config.toml
vocab_size = 7268
norm = "layernorm"
norm_place = "pre"
norm_eps = 1e-06
bias = "all"
tie_embeddings = true
parallel_block = false
optimizer = "adamw"
lr = 0.000738
grad_clip = 2.0
final_lr_fraction = 0.1
batch_tokens = 65536
train_tokens = 750600000
dataset = "wikipedia_en"
MLP neurons of a small language model. Each row is named by its layer, matrix (down: output weights) and neuron, and shows model dimensions 0-127. Each number is 500 + 40 x the weight over its row's rms, rounded and kept within 0 to 999. Numbers have three digits each.
A block is one neuron, or neurons of one layer that tend to fire together. Before each block is what it responds to, as a language model described it from the Wikipedia text at the highest values.

Description: Number prefix before final digit
L15.down332:496459513445529480475573451452479402516496485517527547528512439509501493435481465472534406473472509495576483537502495586480528490496541487545507485467506525491484531516514478498502454466509589485533522452467553449540446480497582490541560418532466502480509512483537534513411472490440442507520558546485456499485485442504491461509479415538525507482474465453581498486468533481533538495507
L15.down449:510435495500447476546472497461475444559548503555521545487498431426517629540474509507507523544466520440464564544479533495560469532479572541565558530533520529499500491436510499476409476510454492482518494440520527503456475503528515511430558518527536455513546545466471532519461512457496485444488487513444502525481462520456493456473501510505585446505591500448473505536480516552429499564508
L15.down680:543492441448531453490485507471498403538497518605474510556440481469526496459435500584537533520445461559521625491506530524544464495478499494508521580502462503545540531511556569476432461502473472570493528587504589479452510433493499480493494479461483517511492478464511510465464482518519512503467420523484543527518496501485480524559526457472620474427512468473495505526425509583467500564491
L15.down687:466474500491456503505503476456443450469518564517445515587482430408463486455466583479546495500571476498523514513512488506500528524462503568494516492502438498494468521488494471501483525546492400487536552530554463553542510573495490483485510430514511525481430483465544502495545456543465490478493516543508522503497479488523531436485508503513492554469478510524500483451525530481488559473531
L15.down717:487490553482494467535487503496487540466551444519479565507564469509491458492499510504525508513534505548462627523497518497474487519537514524454461596589499528483470571485452461442507465524492496484441537500483455480518478528517504440544488489515500474461466466482472497429451503489492473566563545494470483563487458477506485506495514478433540455573512442517488481505470540506471484585528
L15.down760:526549517508567501449506536485545490473525528499505467517473481492461548502500527410525504532458538505497504529434473448515523509488478514434514569460444521573535477495487553580528526530502453511453581473552477440501577456495498501496446507537464434523506366469509559472501481545514493527542418424493514522523486458477509555518524547556539471482503429527433498501511533432472490472520
L15.down1368:435429555504503478563536482500486586505533515566438520493529470491480501548588506492552513538465526478542534528535536506516508582482493477436545452507503477536416483548428584433499535451505501587597493521531513529482522497454501523510473500516510600518506512458546527471468483493470421576486493518503542479526522474487548491522513534516561499424551482461456508504475419455553490459488
L15.down1433:492447504459475487496499473493581481508555410438531509503474433531475497470503467478496553496532527536524437470425512445500555562519587487470570511457457450425519537503578530498531496492548551488498556500525544534541473500493451470479435466544454593480543527523545486455463502507490496397470492515547548544497441505577560404467457482480517455538436505489519504499424481432411504463482

Description: Event-clause boundaries, year digits
L8.down56:502563569445492498497504530480426496463486557604577517458564427486517494520505501494465397511502562499524463486532501430446509441448519573467483477439510563573454481526560489519505473518537535416525517556484476469499542473474430534422503440576532517506516542489553436492499502540507507464489507511509479530527496434461497510499417521485506533496544485445474545477487507554503497505465
L8.down95:525447490499572466467473466512562474515501469510486459476485533522520561448583466468508523517514499489471492524474529588507593512470506478553468508489590512529537486541482610526530456448511482473550531452458546537498488558453516458519435482538559505529450549536490543523556525429516519439487535503506528414484531509450437455406487432422522472523456402522551500493512496467512526507506
L8.down417:469490564438477528538461569496477467464468513449477495449505503503482446546464486525482467527465529499519490518501421476501521471442469476447487447483515442486566580565514472482550550477534536409457547461457466483452536481449546492519462491505594547484567502453527491515458527534482504436450546537509446496469571486491528454501470547474455550506574494430450546524485501517479550466487
L8.down474:496520411511527521459421510486524472486583452482549532435519563474466556489467516486467491475462501424547513506437452536396519522455498461458517469561488489459493516525486463459496502461474451516473563478506397514568594524484484503493483499499482491575498500514383424486441381491464526525418479521622484512454510463443543541521425516521436536554498485610499471469457481478575483494472
L8.down495:499537475466523505505454506544555499533536553511571473494514456484442491475458549510455524495483508505537480442532435515473481494521488534421512464540452505443450542494585525563513519543525515487437481514532507467463528507474525525577486454469527527575542459462456476498498483523493451447494457554502494468550514428590429587492518599482495480540537470594420453519497461525455508394493
L8.down1239:523483495501487426502447541439556549463395481474479522520502509509522478494474468419551511546441454487502430574536485501537480490498478441567479490576473484484517484506557514416515479541470466529473496483535478482421477580510489475478455531534513575449546499495519470518564532506495507488495548477481477482532537563469516472514530419526594502583515541560500408529512471511507569569469
L8.down1255:548498461489446501461485524461538556511528557493491522507476474520516496534486428511470446443492466513508519534489550495563509567491514489485495490557447502476523534521452520542483502444483545435545472484533554503565542454466501566446539579524461532499451527419481560532476512493535529471500497484508493440487492431456471520500523504545481476468510453497457566475511498495415469449541
L8.down1300:528527521399524491574462478436529472485514548473495582538441500508502494437484468564527504470362450487451522589493548506482564413442529511486463508494505453484543484485497439537467475495501530461435474503496465492496503490426540466509478512508528474460487521481495536509502464554453553439550486548466503511455467504472527482528503457464503462538551558459461456497469505579483508538497

Description: Word-final derivational suffixes
L8.down70:562537496494483515548511483522465435522459474551519549442497487476465496452416447537522516564448506524527491574501479523473517428515509501511500510412542457468500517524497498448543447483473492466512412560490532431533505525521551538576506540513520461479544494536529523475490485481468530515445468505497518457482513468497523514472527441463587413492514475506549494463454490575500384488511
L8.down110:465450473449506562453507477518529499487481495455531511503501544482468515538518516519549509469486495522481549443488505526592422499533505503460577472502468472521499493489520472484491530526550485596510492465481451568417437546449485528525510509510416501499478513432486482471521466509433510490497592491527460487444433523436520516485446556490534526552535538381435452516524455502553468508468
L8.down210:433493581470474520461495491538485523515496419521539562465494539413519453513474492526479482481502455417579521413422474459493433542490457600510494448480559476494574470504504461469478451505500519455481482495484581539453544517563511515473517531456525512449411473513522476442552517475544457547498420523497491497502479495456519522512554503480518475506489452556495529571437437534452483417508
L8.down281:517516542455523509482437474510432487457503529439512496489482503460497507500527545499540472516455502480540564454479429457486485529492442507491475493516477492547478412545502440544557454512536452490476453489526505533510517513500508504523476548480436432507559539500476543466538422515470566535446462553521462439489442563484507512484522506529489555519528495448498499519550458451502532542523
L8.down1020:580483469452430522454516541436455442492497496526507512556460481513475545532432474533444516543508448477421561538500512493466502489511542575458527484453528485476496453523566425419545531420565435549473493493531491432570500483445504483485499528501467571547434479446501470455464527577482550480459462528528551444509466486490491499508402503420489488507498531497456431514522525522568472542466
L8.down1164:394514598512558451485506388443440515524560533499528523535433548508485517439546501537548533534528456531491433493442480467465466491473488475541487413586505518539513489495589471475505503508513545524509511578546474441517432486538568514537454536422569535494512587527481553506534525535492537474503521488538502498438527514485504476482458521377568547452483480464544512483574462513525455404484
L8.down1367:520410473495516531521471526473452603525431491553508555498493458483594462449481472454415462571462484507511459515574421457418554523538536545474542463545507431449521453502524515475520498509543511470536521448547534497494454514492505489481503527467488549552474514503513533512529520541468523444469478433543533497514537534521524557471483461503526535448449532569492520466583531450486503484533
L8.down1376:507475481477506518535567592519479567589502507535558529442521464506482543560496489565491504510544471456461460481499534422404530475452550522429511495461545452579451474585526483537526543468522526565482478493544472505571483523542464444556485493468495475484489535424453528423482505531462536529533577501484439504444641482487547446469517543533540493526464521428441466493492519569497464489427

Description: Thousands-separator commas
L15.down184:544478538472550575499483467479536480527608477442550527474495565511537541497495503471461427497350552490447513496553571501486492501515443474479516509470530458549490471474522485565521459486510478477426494512484535492467465497552507496504601461490482507445470488527499537460470455547478586387507450460444477394523509509519502464469496479530515513568506485511535452474374527561515559506456
L15.down406:560517429604470502461469475522505564541566495455464504526429547487566494494513425562563510459498543511481519492543493452482503409522535434473425389543502460493521452478508560530560523521504519566501499498518503473429483483442477520532497531483433540512555507543516550442502544523515495523396447535418469442487477521519503483461450505512531543528497529506509536498517519507522534497480
L15.down723:491424462573517583417471539522553505505543547497504525455466525517555445547501458509543539503555567415495422437544422563470577537517568508512453448522492458487410468616590462477588544489514497524454521493510464529444505504529421477520523506446501497427485465535512496496428448522494477529470530537483474481491544455512446562488507496407540512531492526491539492470463473465516498530498
L15.down801:491432535536475515507515462474464505501409548555490505497520503404510487569495488501472551623562487507504545523476541507537534484488489527509511521534500506541553521484465549458527448487451444489531490551535408413501519524481526517524451500512525470459449538484436537547506439537455504504491564459407607466583505469457496497457513542527555579506555470482471500442468451557531444515538
L15.down959:545522405524500473528445520480497544527597466484465539504462476556524511576564512517557498456543476499513503487499462491508499475555553472375440471529478486580505488565527497510527519495500456518493470471480511470454407445476511519541471563493415520525497360505558551483510430551520502512449480562488501434476549527510437547525408524516534487524501472491494470474517514473569463484499
L15.down1132:569508523454506545416505475504546508524475514492499518533521562484508472565507489414521521503529516448444486488479356558518477545527479527472508479447558480472539471472537494518433528445489522457489449433494481454471543532433494511568503479529506467463478494523479530561477485514452484481435521454512558500514496511479411541478450568513472417556528556492566590481504434494450478512475
L15.down1176:552560519473444554540549492478501494574540482422489444484457531497518552481473561513478500510427517412512499531478598471552489457468517489507457545445375451578518505542446508497523491530474511479539505592521403510469462500569522488475463487539520495451446516528506486472496496458583513417463509412476517524530477555486427511433466492624427515533573540493504443441428531490562542495559
L15.down1482:562504431504449482469497488461506505603542515476490514485505543470533464597524481522492477461520573437486491460519512401507443524473572494409433414528490468556511474522523531497470549517471517465507482504494462460524477509442513505586525475572488493583514450506431517433530517493515588535494516530448517443458535451489420473549431495531490506615524523516534499536525486451481448514436

Description: Punctuation before appositive name
L10.down1018:443451531467522489454421476515502439606525473497424479482470488518588512500532485545512520476466553465500472500468436505469525491417465601542511429524499519475498542508508516454489559484543487570510538511541456443449538535493511539493420589505516493434468503524485457516424470485458418512491484501469531474506473522519534519473554532542442476524383447575400562531437518557492464481498

Description: Repeated name starts
L10.down725:538498461536525511497491477534546428585488436523570546512501479483481444556455446458509503484546559474461501537486504574460473520438493533560485463461514456466480493453498518499504476553486578445517473435486425472506572508507444458493443461540514538597500698456552523512472504522434474518496372536533498446501488557512489507442533523482523505541486478497517509510486513525499464521505

Description: Row-start list entries
L8.down463:461527528442505639503524470571520546538520517513477511524526528518484486518525501550442508482599495430525495489495457480522561557472488496419481454540450469511480479502472469475517495430511517567504470580558501491475463484506442520487444512519539495463447438460507495524469491468505491554449512529444473448545487513486418436436479566512511512554493513510479548422486518537572504464549
L8.down619:467517493453466549523576518520480513513482441483478496573481536540484459509473561473464472464461506437458563474459514502536460552522537458550536488519478461484542487488468432444544431449535551542539503511530415478491503515492500505604482489469528526450499474507500526480454513519475401484544556545513522497469448516483526497476524504483499434430504466511456498487441490522547440509528
L8.down720:578525545487485488540505534434470495446545471436498479553498400457511476487490488525535479509466451531513497537482542539493510532566471473545496527499545503465486474539515411490427482446542482457493490536518525484498465518463455478479596540501492520449535527474587490554477486514524548518451509468470510458439488484517532507539517471510528494428486508561492462547501448526520481508538
L8.down782:542461571457526507527500467535545452519515483464464494454528511554502528521445480511582552531526508548515511580408574505490402518592518533479478567406442510488578517410501542471465509443469480470490547559492504445431439583451485473516516485542511525500426564467462501512532490571489525535527510554436496479503560513486477464513479534502468459511489493479497484540472539592524459540544
L8.down1087:527498511451511576527505442545523536592471527529476515467503532540469500522555467566502586502548487428487504537481489501524556494488441479424509504459481449467448514506564477483458490523550550519507452526439527513524493451445468580522476505464530554522474485471512486540503545495484467494409509535504474492515449518506448500459484495497501456524579514488421519488438466575526491412494
L8.down1207:507550509459522582488515457498566484588498512452430417502534543503413518519558465536474523467581498433517492497475488498490523535465438520441446509486455476421484517511465466576434503480497558454545479506464487491551547502472487555504475428571567453565473521458530533557484584538508566479406497484518487556488505522499491450535475582514487458586526466507539481486449463519507497503453
L8.down1290:509433497540499459490569514480455469514488573515518517515536525522513440554479499505525494501508501484516486514521519504482491570489529507419482526504553502501491509453520435522520440432540483538553550477494472502537498429468570518497400536466466513492520485483494503520484514502494568474555519541478477533472533529558528472401480498498489520471576473478441489506554573505544428471481
L8.down1524:487596479502461494460625513524461567502493464501482487522479504498445575545481477519455513447589513448488536431462505526536500517453510471500555482508457508520405488507407543454439481480551486508458448523490502478539506413526455570463492493440550554564504501467597561565453521564489522494518450505476522540458506425506482470529477504488543569503505546510477456456488496581500538487539

Description: Field or activity nouns
L15.down338:509525485530545537534491560577534439472527534554463572535502522541539465499450496530424435561489528495485596446488469544458519511552476489517489578473445542468497490484537412526546492472465520537482520428518498489453540534497529530519561485488475467478437576473498499463449463449541551458517479519502456449489451478465446501437534541496547472467545441500505501554467615555511579491538
L15.down366:506465494518509535480524538571455525540536439459431501523502549489505468477512439460450448518508492573550443517469472545451519515491511509541456492581520436543487496496525461575492504444538513583498459484519512538506505555504449510511501509518438519464458439467465530496492449547516479437496505508498503495546501500498547501468535470473578507529473521457496526417430480450523530459469
L15.down464:534490520465552478546521495519503561503551475502534508498505529460507473501459503544580508510507521569477476527484500475465491586462447461511504475481482530535476489487523475474557520463531448452480499483438469503523500451498432560490514501476525526477519388460499546392597418511438411536480523527485492511439547462430488531507491512435485512542461524458509478469432527514528473477464
L15.down631:499501504512568534554454486515436584526601497572481552510525479547482500499469496476546529470485536528533433480462557454485564435450517454521446467543481509493493533386490531583506521476495505496509535449480471510501458567464465545566513454512502549480477423549464465411503534547504506477468464555485525542500439451477482501580480472537514482567500575515472515407526449446522506462470
L15.down1195:490510552420512499451528517498496516502553479482545472514547483441525455556519481498461473496514506447524558493543478489498501451523450481512519468535445532448536516542486482394514502527470467595464465485514412546446518464499417542480489509521525489465491503522525510461553501522460510479512507420422528504413474528503448573500475476445543492528487508526505507511533525502477549483482
L15.down1240:489436500517509566535525530516480513530460489530558495549550552513448476477599516491513523544528555497484518517522407584525428464492453512507518526541512578505515508557504476536477482569510447485536466450467467506508501507500547501511505483522512537455468445460516418509490483567453557480551489489572445548557459528486457486481526474487506528451500499477449479487512499490477579476582
L15.down1306:533519511545552524552506456481521543467519549545369504529441487512491509489510428500430492473519514544474535517461539504513465485503497472531453471450472461545478499507507522495544454520493490525519550487484514516495543478523477504473486499468425528453503342486448487454523470552485386445484509551450524512466497505480465517473490460498531476479447488479505537488515457468487514468528
L15.down1362:457467448470476494502512500567474566539405526472538569436512516597477544511453545564494464546466494475455456506389491486455490488502552470529503530461455499489482517509530572496405447589539408452529482544488496521545425524513542517500542475535522433483483520480565550585410496539502541574446563511535478536452508473510444458466459535587491560429547491498454485532484478561523508504507